Weights of a small GPT-style language model, trained from scratch on English Wikipedia: MLP 1536 tanh GELU, untied embeddings.
MLP neurons of a small language model. Each row is named by its layer, matrix (down: output weights) and neuron, and shows model dimensions 256-383. Each number is 128 + 24 x the weight over its row's rms, rounded and kept within 0 to 255. Numbers have three digits each.
A block is one neuron, or neurons of one layer that tend to fire together. After each block is what it responds to, as a language model described it from the Wikipedia text at the highest values.

L9.down1414:126106141142112099106142111171133165188152131148131106130103220118114123068131098144133149117108160117121167156128159142100131141104132105084128149143128130141128090145156179168134129107111154164112134122158123111119104096119140101118123151123128122167081127115130137112128115152109150122145145177148122123122173079145106158107118120153091128142162106117136104098120125093107122133165
L9.down1434:128118110132144150114148127142126124123113166141143081103096099164104081123141116118142124119123093085165138095117082095158094130144132136165108139107112146133097128085162117132133127142083106121151160124120077119160098160145134108133163136132092146136120129111117109165169172121107135143129137120111146086152120124148177147085147100139159135085118145124131161109148156146139102098133
Pre-verb subject slot. Fires on the last token before a finite verb: subject pronouns and relatives (it, which, who, that), also, closing parentheses or commas after appositives.

L9.down105:127136166138083099109119100137125120104120122088156149139150144119131140108111135146122119151148101093109162138141154137127106115109114112204068145123141116116119121145122100112136084123074142121179151150133085109098121102141139091183117151126157076148128125142142147127149117067094158118118150153150135148149138145108122153132132115121136147111143093139165158163131171142135094081140
L9.down1418:144131141129112108156178126088156082139112101155139075167122161147128130099100146104133129179107137108098148149119088160145137129140128147113143102110088140124132138122171142093133132142134110132148140106083132076102101134120135108098162127110149147098155147116114142107142116098134115141108115141092095147132128126122141103132123129103094133160123131139098107161111099105125154125100
Decimal points in table numbers. Decimal points and digits inside numbers in tables, mainly election result percentages like 1.11% and 0.28; also some list line breaks.

L6.down58:157128134117131142137125110123131096131147079127146081133074153089154103139112091159144143119147156141137121101122117153116113169126148110113156132133129126128116157099159156145148117117117114125119128132126138131140114116083144082113164101130134155130132134095164092082116132091141166118164173167156140118161115138077117140112105105125130132084115110145122160144113120153130120138113
L6.down316:140114131135125126102118134133144110113132098149102120154082126121177085134113169161100092112141156169098136107120155153142149103122127154149119112137168140062143123139103135147127148157141137123173107128110104095092088123129105125124114137094109145116093127105141134134161157119125116095179127113114111147135118112118122111131115099129131153133123113141155186136167144092116153093137
L6.down508:121110146143110178107094128160118117129133168120117137158133131096129143149100115143121155097162155107109176110093146135153177152129140107164102107126148107129150129107175129157088106123113137135112146101113156134111120169167124107100124094148130120105142146135147102132082089164147107128138109136116086125137128106107147115142122146087092140150121088104128159118136097117109089127141
L6.down911:129164111148124169091094093113106120089157070133153131143127145122171105124124103163183144143130109139136105090130134125125115200150096111165134114129139120137150135174143145134153112143188125140128143124122084109149158106175132159140122093200087147120155120110150128080119170147125115135149126164098133121096152127138096111111109124141211148086174108124122150171144113112171181092116
Possessive apostrophe. Fires on the apostrophe of possessive 's and contractions like it's, e.g. Lover's Groove, master's degree, Georgia's; rarely on World or then.

L4.down229:125106111140155105143114115135154144100123156135125103123123096143123164126144132136100101134113126153091146092158131087120120133145146123125096090119131111147128118126108144136105115129115141128161151112122098096148115137125096143109106135114131133122093182185139154154156136106131146096131148169087142135151149148097103115150146138122140087140153120131121188147148108100126135083145
L4.down376:110116129145117135126150130134140136089130099141120097173151126138114135129117126149114131165164162109117151139148116135133109119143109136096098111133133152162134128132095115107114094152150132124153095120164129159125168161113141163104150142104123129163157120133132123170091130112125125150099173098088119114118125118118146115108131148111110171152124110135123117156091131118125121136100
L4.down506:096110141125133111141121114121120129144143122120157119120149158090133122125132106135146124168101139156147132102108125148160114121121160147135141123092147086155135180146133127160158108113116076126146140123127144110147177133119135170118135113085123123208072089107117134122086154137107119155096112115151118091111113125143131134090146143093101139094135098113123105143129103132178178151120
L4.down623:151114124128144087128104142130158126148114173121128132100107119137128132107139108099139174155097132150135104113118099110108142120102162130101132119120127143170128173143123168123153151103140089105112130161127115142136127102139121170165144067093147156164119136117088096094120134156113123110137163122128106113115127143149116141123154141117117165106120143122167137077101093157128125142107
L4.down636:097109099119156110134126144139139106129088130129143120121106108155124145149129111138159126131096139132139137110077060124104106114142125128150136127151137166141144129146119175094098099113171122128114094108133139197141130145142135110092158134083144166181088119113136108156115115131130142121119143090151140088123105122127129135082144132137103137135116156127107141139140121194106111121186
L4.down903:114150101094149117134139142109150132139094190116123123086114114126127174147130116138139149144121107153125111110144131151192110110138145108122131119150118126151109146157148116128116114139088125145162130119120173162102098129129085145089138111131101142126123170120158141108173134109152133076128127143136122125161129127122118136151144110082115123122157100123146114110163125150100129160097
L4.down929:106130151143116078176144171140138119146166143104141136121149130162131139114115117115115165124104127144142121141169163141100073103139162124145116139155125096115136117162122152137118128113126114144133141115110137114169113154143135155084155122138118146101120159064186135112130161105094165080090061137139124090130090106124097153123145122124143103126121134128120149112146110116134107134117
L4.down1065:126141121088169102138129166104092147132177112088144106127134138083159138139127117144099112135083130170120129125115149157115111118105142120123170134143137105130166145139122125156113114121140116141103142106123153123111138145093124166169108135153121131131160140112102131152104139111083146131108083140129134084144119124107111097141126097083104140144143108138131128122135091107127143142115
Adjective-coordinating conjunctions. Mostly and, or, or a comma joining two stacked adjectives before a noun, as in strong and distinct, different, wintry, two or more; more weakly, word pieces and year digits.

L4.down198:132148121118103131116123125107132147108073150142117132114137112159106103106123133157107113134159107169089138128151135117106160150117151151118147159135132119127112147139155138093139142174109156127074151150136147145137133116121122110172129124126137164065120088146156091190121158139094161071164132139156104143177107143119085105171127188115149118103126122113137128052152087132145085124101
L4.down362:150100169132131109077123156117141135163118126146142122147118125153105147119105087128149155139123160122142122158095151133138165120106169125117102110166130115134137120148111141117111146107128122134128086140115057112136114082098112131077107132129152128149055071136095152155123157105141141111141172154145137136146145126132119155145151116113174075115113109155097111138117099141128127096167
L4.down406:104104122149109092132090134119123109167078146136122149092136145127146163116134139142135100143128111127138139115136083100150136149127108172172142114180124150128132127151134106099112086148176097134133117146155108122139116128136150138134213138122134110116124115148173070089111096097139154108119114109138130150134119143129153136146120100100148116139137160104141092065142142167185104118137
L4.down552:124119115133159119080105088111150081177121153171074112137146159135100156134121134170097127130130113161138167138121129066130177117138146125121105134155174146128148090160142109116087130120118120141133120115117098147115123129120128181139097134151128138097107142126095103154160152130135135088159138159145135130139130099125131111111149109117137140112169178137081153098102176137103104128148
L4.down690:135110172135130138127115133154147170160110156133133135117130093084113106133072138116099119099120145142105123130166165158089136100132125161148133153093129149111101104119158117126130160150138100095096112123147150127136111098105084115116112137143123107159163117127129134127153134096113117132117130101144144091110119127101108159140136076131132101097103159074142138138140108137103102171130
L4.down732:145125092125157107133062108114157117130104116136106087078131135143118076119156136174157152117144102138125110122138162129131114096068090148118105126132169110153096111147137116153122138151137112160125114126110110111117108149118146124095131124113121141210100113149113138143169088125139092095127136124073124154147122107111116149104119168087124135127095182099168079129146107150093110078140
L4.down949:126126115152118135133124146178102130123113083173128123146077122154132115092133161141142128100118157123138077106168144121130134159117120079126133152142077128118168115089134113132142153140156122136137077129186106124084107109144149148138109122139138105173133144108117139133117163131160128110130104159195153105134121127151148137153141141114144151099116124101106088130153144137106130143112
L4.down1417:113170143119145150141174132090130114104144120131129129104102154131109134138144140130149138130105140192138111121137160112137103124099117108082162130127153105101161123114155162144114101087146073127119157161130119119131150103112145100128104169132095138086121111156130091153128109149130180144118097146139129113136116136130161104165146112159149101114136168144083116143129095123130142141175
Post-subject adverbs. Words right after a sentence's subject noun and before its verb, mostly also, plus commonly, later, even, which; also possessive apostrophes and closing quotes or brackets.

L9.down1037:149089095124091173137090158124150144122119131171121121106139133163111146143123175140148134113134131127078096112137122139116186103109158110118157112111109160116152108143114113111106173116158145139126156115125129127164155123148134146146109100108111138140124100128159097099143108144161174103178119137155105128137139127164101111105102102121157141116104112156124158132121112141108121144118
L9.down1520:159150134149094122116169150146111140130104169156144155104118174121150115128109115128107157082107125153085103159128169168135118131114186091149077069119110107127113119156116119115114143084122125100169149152132133119135150130104122183174143107150116133081094130132172128101098171161126149175166108128163110114124113118110109167150143146104103150149143129166151130090094083117084125108132
Word-initial pieces and prepositions. Opening pieces of multi-token words (det-ailed, under-standing, sust-ain, via-bility) and prepositions starting a phrase after a noun or comma (at, under, by, within).

L9.down60:121113136126143172109107136133147101122135176106088145077152112114130126183127109152125098120191166141113100118116148130102157122135119140077127084167144131137136114154138098089132133102120136152160152116103149116106119147134117062116128106138156143152102155105121140109108105125149156123117088147132116116160102152163117114143116119148105117124088146155106116111126085108158127124171
L9.down1091:175179153126131119146101162130133131119130111152111143086148096128125132120082139134114098133102118144135120113133137156112125122105104147164106117102155112112102123139137127129117137104117106128131135135134162128161137099139119108095106122150123120126178088156151140091162120142184143203167111123140115102111116143114133135126120149114087190126123149114148129166089159099145124139127
Indefinite article "a". The article "a" (or "A") opening a noun phrase mid-sentence, e.g. "as a sequence", "served as a crucial"; it also fires on word-initial "a"/"un"/"non" pieces (aware, unusual, non-) and occasionally "or".

L6.down261:158128148157127148112132163167193140083150115107102120159140129092098112119111106154115137168121148107103107122092143117135075127077089171162119119157092130136142151128168107137139146108184102140111090136133124079121116136173137106133106166114102119176114098112096119132147097104132195135079069120124150167141160127143128129124119148140120154125131156164163128131126100088130122148154
L6.down734:184087159123138100137139123123069127144133131150095142146130132121108148134166157162114148151147107146122140195141179135127140149128130128150139094091132148107145130115117137111110157133158116130115122136133132109101135117103123086123172134113133084129139089166122137126156113116100110131132106142127138096092144153164119136184177128103156144175136167089142133108095131129095156120113
L6.down1293:125105139107177131101087152104155128129093112170136115141133139078126112114120102128157110152082167125135115140135102139152111132137142143161121134116129128144135148117102131152148132124110154136149160134127111135110128139156160119100123115160179140097118120123103092142126128111108147138138113203152153050137120131174108117096120125098166130122114129103139158132149110111161109122142
L6.down1387:128135141166158097123140137171097087145137149168082120143152092110124130080104138126138151133163111119149089157119181136125167071150153121144125084131096156156140097168132150156162122120122166115116151131145101116115131139150153086139144147129134132123113143145123132146131168166149115106143103157159125128102155096191138147119113122122126123091094098094140112125127085187082101108140
Second piece after initial letter. Word-internal continuation pieces right after a one- or two-letter opening fragment, often M or m: Ph-D, m-ole-cular, m-ile, N-BA, LL.M-.

L9.down949:136115090154169199137123134133138150151132104111165131145135126087104110148094102113114136111143159102127143115157132082154116107130101154130167160113153129117081095096128103123154129103138099105143109122107129125119114122144135154153137140134129153120103115142092134105178123142118128132124111106157135114149094113103131100136161128148137147135140157144127156154101123137138099114118
L9.down1303:140159108105164121125131117120149094117125109104131128126092133087114116136157136102121115119127104108135159139154122104088131165172127141163097115119088152123131120148117149134162137164121119112150106103120123161111145118140125140117131133191144145139083153131137097155141117138132133154105149117128125160144153133094111182121130097125110115090086122156109127145124116166128080128090
Mid-name foreign pieces. Word pieces inside foreign personal names, especially the hyphen in Arabic al- names and the following syllable (al-Sharqiya, Al-Shaflut), plus Arabic or Chinese script characters.

L9.down874:133124131091161123137114122117124153117096119132149103129097143145092102073145133173148131081121122128156135101108158119156140121146135117156071152171106142171084082138107155151167150116087097126175154128098140115144127119145162103105102138102131083137161093150139144119110129170162113137103116167123109088142155149130166110126121162137128132093101126152163161134124122158143140159130
L9.down1470:110112153121094144131130145149130101128110107071095149077106154152107139138146140151119155106100099129150128149148114125079125140174137104156109167125103150082137093141118126126155101169100135115176080148122137128159156126121111143107117150158171102093112132116161177129138167173110101128103126131118143116122151170103148154089128149153123138118144163163161103115123118146145129146102
Mid-word foreign name pieces. Word-piece fragments inside foreign proper names, mostly Slavic, Baltic or other non-English surnames in sports tables and cast lists, such as Petr-ak-ova, Ga-š-par, Evljus-kin.

L4.down95:138143152147143128140160136132140134112117183119105128070118141141135150137140116097130116113111081120124129125176134137110107141126144106105087152142102137116123124103141101154185125109141154117095138161187115134164126103136149123139098127157122078109151110111118117139081122170111101153171120160127132112140108142136127155100138155110103168147135146058122142086136103130081153143141
L4.down125:128116109132135152095120094107101128086156114133155118124154119110138159124126111154145093093149166117167125121144105177142131110118133157139082130117120122155161108113124136153115119124117174143173126087180152117121108135174147129121140150141147138156115109105156150124174134148140146117087135119129162119109117142074132143145120139143137156086150124109115125118173112107120122153150
L4.down200:107132138136110100115138126095122162148112147103149136116133087126094148111137154111097150125125122129143136096115131147184113157124131101131146131134098171117115141109123155136110165137142117145089102141150163137131150153123112153113098162116101138118102130087087109124163135119143132130140133114139160113137101132145099140113148100136123112122125141124153124148148142125141118119172
L4.down507:104138156111137106128154137141137111094118160172123156082109116130085158121129133135135129151116087130102113143163145116141131141108133134156100133102166138119128120125094115135132125097136092133129158156166148136157141110171093091145081131124156091088137109128173137136068106126121149140099141180126105110148158157121071125122190083122113159089114111115105165110114115164116102128147
L4.down607:085177083105155122127139123126132138083152126138094088154127156106138091121101127091163148118123104134106125086131084131115128164144156139163110178102126114098142141154126063156132157154084127155096122158131142117085126126135145129150133135129124147135181097144100102166159124128124117116108150132118121136129114158117141106144133127101093153143139102124113112103122098109137114093127
L4.down612:128163130154136148106144130094156140109154130143107086151116110104113132129182125091136140074158145139138121107159126108155097127133127120146128129106095120185122163151113161174138126143113126100136137101168159132131164148132141153130169152121137131127131109108128116146079113107144124148108129124162093092138097088099114087108142084154152152109193161138146143107110128104181130188114
L4.down934:125143135126126102081114153120118136156143132133179120126128128104128146156129128145103138101111140120115140088114150126167109139157119126128164151095103150137102142102145160139123121144129136096088156138153154134141156131152153143107097164113126152101124152109143087130062099106124069138101127111096125075141136107111096111138093119102122102082139148154132126127136136144137153157116
L4.down1194:071144136132150114108133097117126111117098130147170131109135137092105165122135111124132109128129155113085123130136115129121161158138169161102163138102121123120137154089140088145142133098146110149127146148172140142149103131155134130149100137123158124165170142103162169134125135185122137125087144143176120140141139137127142126124197148095134107099126126117095133141108141117136161103092
Function-word-like word pieces. Short pieces that look like function words, such as in, for, as and of, often opening longer words (in‑ducted, for‑ty, as‑paragine), plus "No." in tables.

L6.down153:146142123101086137090101149144135129137134118120116110181144114156125163139127103086145159181164111108164133125097155116138104172108114146126173164155148138130107135121139133128116123112107153114109123097129163137142137136098138108108120109134105132125104091138110150108142144152089146139092090090132153136085126164104097127148183114172118121117119163184115128161163099159119144107156
L6.down639:143126086122147107144134137165151124128097173116147153139098131125093133109096153106141128128085112123129130117112161129142115118135169133116130111103150123144111084133116137135127160108112150098099082136047123149158090127145116102102125123108116081104108083134109099144146115111088130105171102157113134155128181190141139149097134163126127160140146119191139157126135124141123080123120
L6.down809:107107119119112168117111145108146044095192090077123127113155143133148133118153142172130171107161091102167157121117094129129111133133136143074138102158130102144120130130131097133161129150149200134129196137128126137148115134153119100117130150128117109113113128115140125174119114106152138105117120133069130129140113104148133146125083174126108122141119123085118136147147157115148111102095
L6.down1236:129150141130096131076125111100139096136106132110084157154126161144134144134126154158087109127135080143165137112091119111148108145093147149109079121108151167112151125129109133086110190181143140111124132128147090159101160165127139096098105170138122099148122128101111137155129109072120141116095144131105112128138106128115132141169133144125129122143105125120139114118150109106131128080162
Inside-abbreviation continuation. Second or later piece of an all-caps abbreviation or initial, such as the L in FL, the O in POW, the period in F.C. or W. V.

L4.down306:152141113139160142124126101135159144150091139076154203162130120168079192071113127138120123126118089147167140160138132075187101106085128139127105142137152153098127092153137174125150195164104132087105095154128164154140132130127102131125093143100114068102158126169114137171146146136110116104131119153160132137114146086115125140119146146135166092125158118131180149127117124145136154121124
L4.down352:133096130138102123113144115126146108127121161057131126148163116140095134072136155148125096146144110138168112135147085094114127144142142066074093155159110144117117157134173138125109172116162160118118137092151134141137123159157170108144052131088083101133114105084112112139123158076155166117138134173120124108165115113099137152120132120105130120120128167149115112143180139139172157098152
L4.down664:138131136099084149123076135128144086133109128121147160109123131113106103119113131140101128147146062107163140126087145176126093129114107095129142167153126117157154155149162124141131089142132092131140138126140169138138144103153132168094139150168123080122121138125085117106094095161107110137119124091139133102139117115122098134155089164162099139138143095138159150135168116142115152117105
L4.down669:121130134121079126136204157123155179123139150104146146134160079174134119132126116112110093121067143139157114101118133130122087114137112144144139123134085178124101140119115119179123142150148120133118083149130119095122096167103139155108093135150107135114125115107114123136125162084138089120086129092128137163090154118120129154126115095134140085112135137149115110120098080156141109159148
L4.down941:129142121136108149119148089138100148140128156096172117101118093132125175098133151126145127128121084127122122107138143179129108114124135113109105149136115131131149089105103179134136164125167163151078119148142144154159138170135158169081130165175128128170109146109125112075131119117159145110105088124154114140107117055104123146145114163116150076097114117076153126157178130119155122107133
L4.down1121:116133162107075115134123124139150108114110144107146128095142128139125141089163152132130109103130134110149112145155129117104089103151141135117128131109119146144079128146094158142148108160105228087130117116104099053132169158153154112115132154108125147135134121175113100146106132124095101123134147139137118143127140103125111130115105138148142092158116096127153128091149139166130151118109
L4.down1414:164144131149162124087132121146106155157097148133106148147150182115181137113137140114117111129128119150147122132115101084103153136160083121135155107191136174094140098141092115139028172187146193100122100131109147147101180122120092118138136105165072115107114143184098086162146160121133099187140148140166128115169139120133138171143131097144146142134132103122122135133123151162102177111137
L4.down1456:092142146111129112089112105156146130139091146133140118145142083150126122083108122133138152129103172121095125158129126143113156133161158114205097134113142175129128146169155128100131159110116086136097161128093122125163150141146113116143157150141150087099136122136121112143117122104131120149118097157148123134129161098132143101128127113129113139084127132085122106104171163114099156156133
Name initials and fragments. Tokens right after a lone capital letter, mostly the period of a name initial (Lyndon B. Johnson, H. B. Drury) or a word piece after a split-off first letter (Xiaoping, Bradfield).

L6.down799:153102149148137117146131150142123134116135089123143155121113093109102133138111137145120133130109118105191120120096155144164138092127143131112085174104100116100147106101147132129173163134123154165136140156113105132117109134121148092133136104139134139149140136102134138170174157153105118101155158123141132158176124160143125155160137152109142116170157151073110091130151108085131127161110
L6.down894:113120124135156114132147114109147079170134095127088117132148122110154107088114122132102133149165145138132156138090148103071154098123126149138129128113110102111150143122139163095115138139116131139182103108128110121136173126111106126111121153130138170119103082105056106122161128108156111146158124108107127133143109156133137151068121104133095106124112169156152110160113116134130135144175
L6.down921:108150175176093116133141143120143106157127116128117109138127102115167183158114108134134144080112128137148116154102100095122135114155121142129143130089051172100108126116128099117129124135106156092124120123104158152112086129134102089146144122161115136107169152151093117155143134078106119118129131138151103108134141090115176068136136120149128140146167146145137108114091149129129139120127
L6.down1460:119152137146147143065136120102143142115122130107140102127175120143123140111133118139140119162132130128097148155118141133124078135154136148147158122149088156096126133158155165115143111141170109167148106108109107145106124098103133156088138122150130128100125147084119118097152117155107137147137119085134110103167143105107136127119130107157117079128085110113073110089121121165117110130152
Numbers and table cells. Mid-number digits such as birth years (19-5-9) or ISBN and census counts, plus empty cells and header words in wiki tables (Result, Feb).

L6.down140:140141088147091133170125140097148137131133154104140135117149087103105108116135125175117113128115119107152177116095158145142082141119146106138159142143110153110182116164129114120112090095126128107104106135089153126150140160141157150106132101134181149125152148095164155129125150089156148105085113106155163147110130139117097141174114138106152131134170132128125112100117151131145159178136
L6.down525:121104170136118128124139143111164103121089111133146145139121102155085164155127173129149155095077136108155165099142086107147094178152197088110139092133171138156106183162128134142110110127137099109105125125118129103075119120135130132122120132107118143140159188088170129142140122124097147137114137113075134104096090118107122113143125145139087151164146131119092155104109105156118127163142
L6.down667:151132138107122116075142176131133105130128137078138141099121137116157153140140132151090132159140105109151169129099126088115127141136124155107086117133168124116164103132100154140145127106156146126068130099143133132106123177118122146094122130135104135175176104132085084106137145097155136164079159104109156113134114098111167154167133146153086170150091128105164149067160144106207144124179
L6.down1178:154162115140162149137137137126113093088128095097144125116114088128122149150127074116131098129144156121096171129167076130110114145100139108131133131104141124113108113117117108134168169088144148111138094089140162134138088208139137152149103104179119125169107116130164139115122168156102128162117146139133183122116116152098127117110133127153115211140132113153115149094160127129153134133170
Coordinating connectors between modifiers. Connectors like and, commas, or, slashes and hyphens placed after a first modifier or item before a second coordinated one, as in primary and secondary, slow, sad.

L6.down155:136125145131157173180096121109132110163103119137114147124114104065139119119132113114155104118141112119132196129147148116125136103119134139135183126117145131166102102126141092121125109168095127089159143114147171097081125109140144123181130154097139171159146139132124176129155126159141148095158067101079108109105146149125127098113124134160089156129152127143116140107122107142099130103150
L6.down532:148100139116111124138140151104143148109131132179141168136095090162122117107162151136082155196121104088141160126073107105151114117077123132171103145132101166151125099071146130174131100118127106097137089119084176120075149130178139172149162091162144085138103106148126086168112093122113110117119156114130139119130141155129104123103151134144134154112128125152089174117146089132144123135128
L6.down603:169121129145149119139135141144155070168154070091092110114138096101139099125122138119167114154138107135113145097133101123129116129097109099121079123111150171143138120112137127109107133135143183117126072161130153156098149157215146120121092129153105160155110166108151119103138175136115139109158127126130117099151089106112121099110081133116119123092101186141139086125183156146102142107120
L6.down1230:134128113113154123114154123168126091155124129142139166101171135149091115135130124127145110183097120114115156128116149090120132157112161081098162111092103083145104089128133137142150090076095093138105157145133149147125098141121162133153137146154122123097126100104159152126123111099123139139122157175135138081143104116147127159101132145110098170164139110113092122130073140126088168152118
Compound-word hyphens. Hyphens joining compound words after a prefix or modifier (re-election, well-meaning, co-written), plus prepositions right after was/is (was in, were at).

L4.down282:126129162119149163154138134115119153108113128143145131098108152084108112125159123114120101123135092095143104122115154115184161160139125126136096084113127155131096111122124139109111130175084146140135137161116095155113128138108142103165130183095125135132107149094143104124136109122146156144122158134106175115125124127128135158111185084164110127100122139094091120155148182117134151156120
L4.down481:148121118128120137112184079107137107120135135141140136136109084157153099127087129134167071121114108167112073110160128117148117127130141128150151130066142126105075121080129126104173077151102111123114116124170154147129130114139141145137084137126169121106160130108169128090125088114065164151130122166089106098128133140119146142149103137068158107095109124088098145121141131092146130151107
L4.down657:117137131148157188179170115110141115092121146105154105133135095128120187087168120115149162139136110161129123139121144113116128088138079154104098121090134118116093107120153155101118147113121102150123099133130130111137101119118111089156121114168142140150113123109126104157130178106120156134080162131166145096106133127128133116180134109144152066100139104138108131129145161157167112150105
L4.down866:146115176144117153115176109151174177128102142121127173099151116096084105126165142134114114153100084125148108154136128097094146122142112090123143131129125115124123108129136123106154160147125152131092105146114117151171147118085147093122087137127157103135145146102119121118143100091143156124136139151118148101130150094131123116110152089137140107108115151084074106138105177127163118165129
L4.down1072:172143175087107150118125112128105137121123136162119137155095122168106133153118141124103125136106107116137168112121136116124116144139123089137084108150145111092150137130098153101162126128118141144146138097128110159194139105151148132125133103136101147130152123143175132108198094109110144137118092129128123136099133120143135160097132169104115088116137145101191144160108136130144163096111
L4.down1096:153115161123114094138153091141116113138108123123137130128159111132096131158117175114166137110098119105108144076175106138132112109139141144118109158092126089066133101084149141085138138157159138143115132140081107088130127166183150123129133170122117168119085094081151106097149113108145103134141130126077115134108138103127114109148127093188137100122150143152107097085109162148131155107113
L4.down1378:143177123151154102123167120167144138089128104116167100143146094145117146170125163105125086097142154108144153111121122159144136126160126106111093138128119124127139140161170128121108127150121121119092146114138116143138094132119092133169112126137125177122103105130122149178165119144159109176159132107148125145104124108129153100131120117132099147140108143100104126159142112175133134138135
L4.down1526:140157127161117102147117094116142185149110125146154155105159084108108121110108113140137092117113120119062103109116100119093122117130129133142109117101119109099105104064114143107148125150151143130126117165112104107111089120163163063147110117159119162106108108124109082107137122097122152110091153114130115119151138106093122154098097080130142120092102165119161139143110124132153168191090
Numbers inside table cells. Fires on the thousands-separator comma and other digits or separators inside numbers in wiki table cells, e.g. vote turnout 3,189, attendance 42,153, time 45:38.

L4.down172:098109134078092152138101119121112129115088109144109098103101151147103121097126147106153152150128103124159138133119156097117122150148124094131096106146143116171129129154115132111152109121129144152146151109117152122134187100174114165150119119123155149126087133146149151190122082123090183153186119162135137126137113135116131118145103148139102170135177147126104091136143149187163109086150
L4.down199:107147116102127137115112135113145092146109070111115152141149120124099088151130138147118147113150113142122135115145131105162137094112112131110152119128133127129116142136164134112112129183121110121128113090105123110149134120144133138098134151143140081124131142104136133114159159146091118120132134139157127137130121176151102120128129161108136117120170171159137138142163131141124078110095
L4.down249:116136126154138135121143156149154133090095121090095122104131113159101092151123094149144129120115098110137080149108106110104149153185147114115110152149142129127120112096135146120114136140140177110123192125134160121161141152135170134097133142159114119068151132176124139136113152132119115140114136155148103159167118154072127148161106161109152144073127115126144112113165170117139116131104
L4.down424:103132125124119121100085147131157139099153136154144125087099122127119094081091126101162132085132115069137133094131132122156134149111131108135165104126103142093170136139176112115127152113130111120139122083143129136138134126137114129130156166117104136158079143099122142112114085175077104145136119132121122114126104122128112112128142158162111145123191126111138119163146158125106144143106
L4.down514:115151125111114123133173168151171121092113134122073126097137067111060084114135098136175124129063090149111150109136151127159112116098137124104138150103125120175147122127098125141156134138142163170125091137111140153132183128114133147087164143140099109126134142145148131127128128123099128171138133146123149109153100106151122111174134104112128095132167145132163127122137124083115095119110
L4.down693:091105107122148106105156164166125144145122123134127152087113131124150092164125121107148124138128130099135119124122132148131113112116131163136110130164150132148102135147095124152097080139125115109143133114117133129097106093117112100136153172092179152136141130130172153102146129137151178175121090139127093145140114101130192113136114121121147127138079160172128128126112127138123114109154
L4.down1386:125154153076140151101131126097122120092093115156170153109154136128084104110106157113152109142067131140119120116130104161169106087125140107155112141126112106153109147117126174125136118136109163141148093113111124112140164121146161195114096127125140119112148144111161135141140158125157121110125110139104124150099103131140169157137123135148163125094176083133129131153158132104103120128114
L4.down1534:132175137144147164104097130100130088135134114136121154117144072130141124117103178117125116129159103129093099119164149109140120154136092124133142118140116113147111115080156091116109138113154109134116148123093152114134104076106139100111090144112100138156119132151151068099110136082155148141124121102128162139137104101130120150134155149109084114103160132122087119143104138143146109131086
Inside multi-token names. Word pieces in the middle of proper names (Sothe-by's, Dmitri-y, Tecum-se-h), plus "of", hyphens and apostrophes inside set phrases like one of, Wi-Fi, Women's.

L4.down35:125152118100106131107115152075132083149174095159131135120160109095126103128144162163139128125124099105101129130156109153114109082130112119117133143112109113131069120153127116106124110159146124141079114097137143123155137122176137139093133123137165123105121111133117117135136107102109094132063089158091092110109106172114116143145106110114135126101145116130145159139195113102104131118137
L4.down135:130153089144173116148115150123161115112138104194096178117122098107135102119087080136144084151090109084116151139109104107114134131124131143156126142111106127103104194097117104084105171152156128164112164117112114107118156097135105105105135127155144168140137104155180136120109089123094109138143137150136147153133112155123088098135139129128142137113112132155167132109101110124174151130114
L4.down231:084107127083119134138095131105132089119114151164111151118088140128132116093143099100092118121130133129129129114121143133132103138126123136176133139109137149125104137177113139164149122161152128136130098098145112170132166110166098151130176105105129133120144139096130130106115122146161136105126101077158131136146154136083142106088129159137103110121135146149186137142127129131125087066137
L4.down269:165121153136099149130120131102126139118153110099118123134116125083107140105125119126094132116187123093124146121128106150152183151115140157169152135145127161143119122139151149108142104161140125084099118142118132122125112095122121134142123130112096163105142102114148129160114107088129114120147101185129148140130161135100114151141128157141097107157114134153117121113086134186134141163157
L4.down377:130154173117119120127126106105145130151123122113151118105144181112136101171143123129141095149121123140137087123133104169136144112118099098131139171089140122101115109095146143099152133129137127140123177116167102149133139128178168141160143126143120134104116131096128104112142147102090128171123138163127129135159082129126106192109093075142100157137116101146133102175166128105109135133143
L4.down922:110142151083114093114145127166167155133125120084130103147123093105121113105174088112100105130128123165145112135109136096155120120115156109152148158148100125102126147162114129117132149192127133159111105135121112146126154156115149178129092135137111124139153128158087093159162115100102100126132135127125120137120120131105124169114152114116149100126120148105155127091142117099136105099172
L4.down1113:099184122143091113126139130183147143123124107105121126162119120107111145071138113123125091118098103097107154142120170112137123148131130152106142130152153147159113160165154111128109126115134109154096129123133163117125135129120141138124102148156174106109130168168181158059105131120133122152105120107102131171142140158137084078195121122112081137082093107137115105121125123164184107141076
L4.down1472:080107123171106109113140135116143158109125123113137143112157178134146166159111190148130121153109138143134155192133092130108106136116092183141113104138122146096123179101120139141115141131121117120105136141136142110137131121080148106121099118143145091125108147127107145159164102150138097147129092115128173097101171165130144122108174119111127071121131143117136146148101132097118106118117
Arabic al- hyphen. Mainly the hyphen after al in Arabic names (al-Din, al-Sharaa); also mid-word name fragments (Eberly, Moyne) and line breaks after section headings.